config.toml
num_hidden_layers = 16
hidden_act = "swiglu"
norm_eps = 1e-05
qk_norm = false
init_std_o = 0.0
init_std_up = 0.0314
max_grad_norm = 1.0
schedule = "wsd"
final_lr_fraction = 0.0
train_tokens = 356900000
max_steps = 10892
dataset = "wikipedia_en"
MLP neurons of a small language model. Each row is named by its layer, matrix (down: output weights) and neuron, and shows model dimensions 64-127. Each number is 128 + 24 x the weight over its row's rms, rounded and kept within 0 to 255. A neuron's up and down rows have the sign that makes its largest values positive.
Before each neuron's rows, "raises" lists the tokens whose logits its output raises most directly, leaving later layers aside.

raises: "hel", "her", "illa", "han", "hn"
L10.down258 [136 113 157 173 121 122 121 107 150 128 146 144 101 149 110 129 157 136 174  99 123  94 124 107 133 133 125 103 202 123 171  80 131  94 125 137 107 172 157 144 138 132 134 160 134 111  91 131  96 124 114 123 131 103 126 141 113 117 149 117 106 122 157 108]

raises: "ude", "udi", "ues", "ured", "ume"
L5.down192 [ 83  98 127 164 114 153 119  61 132 176 152 134 136 116 132  99 122 169 147 114 140 143 139 127 112 147 113 103 108 106 114 168 138 125 157 111 110 122 148 140  74 119 117 110 139  95  93 161 126  95  97 102 125 112  94 114 114 121 111 117 110 169 174 144]

raises: "ties", "ty", " into", "cl", " |"
L5.down130 [162 130 110 139 154 121 122  83 118 175 123  87 180 140 124 162 104 132 158 154 100 115 122 110 107 142 109 160 143 139 123 104 140 128 141 108 144  98 167 131 146 133 137 114 142 138 133 110 132 126 130 142  94 131 116 137 148 158 155  78 161 142 149 168]

raises: " does", " has", " did", " allows", " is"
L12.down102 [151 124 112 121 123 147 128 144 127 164 139 159 123 150 134 155 148 128 189 117 135 125 147 137 115  95 149 148  67  99 155 162 143 123 113  84 104 123 123 117 164 142 117 145 127 136 102 124 153 101 115 140 140 126 141 122 147 130 145 139 244 154 123 168]

raises: "gu", "e", "co", "med", "gy"
L5.down500 [159 133 137 136  90 134 138  75 130 169  82 128 104 129 153  81 106 109 140  83  92 108 140 120 151 129 103 169 151 147  91 164 144 107 146 157 182 162 126 157 111 144 129 148 133  92 147 149 114 128 135 155 144  99 119 140 145 166 161 164 141 146 140 164]

raises: ",", "=", " -", " =", " –"
L5.down4 [138 133 132 100 195 127 200 168 146 146 132  97 109 146 126 148 182  99 120 127 130 165 170 134 163 150 143 165  85 112 110 126 115 121 112 104 128  94 157 123 134 132 160 167 135 104 121 131 141 134 123 128  77 135 120 106 119 124 102  92 208 129 115 128]

raises: "ature", "ted", "ate", "ten", "ation"
L5.down433 [118 134 126  98 148 114 107 149  99 137 125 129 124 111 136 123 130 162  90 159 126 117 141  92 160 127 122 165  61 157 132 111 134 109 121 117 128 145 131 115 121 101 146 102 101 115 155 109 117 145  75 138  99  96 126 138 156  96 160 137 141 144 108 106]

raises: "rew", "rel", "rom", "roph", "um"
L5.down36 [124  79 136 137 140 107 100 121 128  87 136  97 161 126  77 125 114 145  92  91 109 106  90 150  69 122 136 122 167 111 135 118 124 147  66 142 134 132 136 137 120 167 126  93 149 116 112 172 130 118 162 120  87 131 110 164 120 133 110 151 148 128 105 128]

raises: "t", "e", "ts", "ation", "ary"
L7.down392 [155  91 123 146 152 123 166 121 135 174 115 124 120 128 137 127 111 177 118 135  94 127 126 121 108  88 127 142 143 157 147 141 127 135 137 132 154 137 119 153 148 119 159 126 117 135 153 111 157 143 152 130  77 146 117 157 126 147  91 109 152 116 121  96]

raises: "rain", "ight", "ror", "row", "arth"
L3.down363 [164 127 186 138 166 136  90 114 174 162 150 133 133 108 137  87 106 120 113  99 114 127  89 106 140  71 131 149 143  81 112 154 122 168 131 167 155  81 138 114 107 109 118 147 170 126 132 161 126 130  99 154 138 121 105 166  91 154 115 162 227 158  80 138]

raises: "wide", "eer", "side", " hockey", "nd"
L5.down71 [160  89 120 104 111  91 146 106 112 126 145 119 145 151 104 107 108 135 164 122 141 122 138 131 127 101 120 162 177 124 117 134 134 116 144  69 115 153 146 126 161 104  94 100 173 138 126 123 109 144 150 129 153 152 164 103  98  71 133 101 154 116 120 130]

raises: "RA", "AR", "IL", "GA", "R"
L3.down156 [146 107 166 138 140 162  77 165 148 114 124 126 154  88 130 116 147  99 108 134 135 110 126 146 129 119  87 126 211 101 159 114 143 141 158 115 120 157 133 164 102 106 125 128 110 127 140  82  89 141 149 164 136 117 143 142 140  97 135 121 110 127 115 130]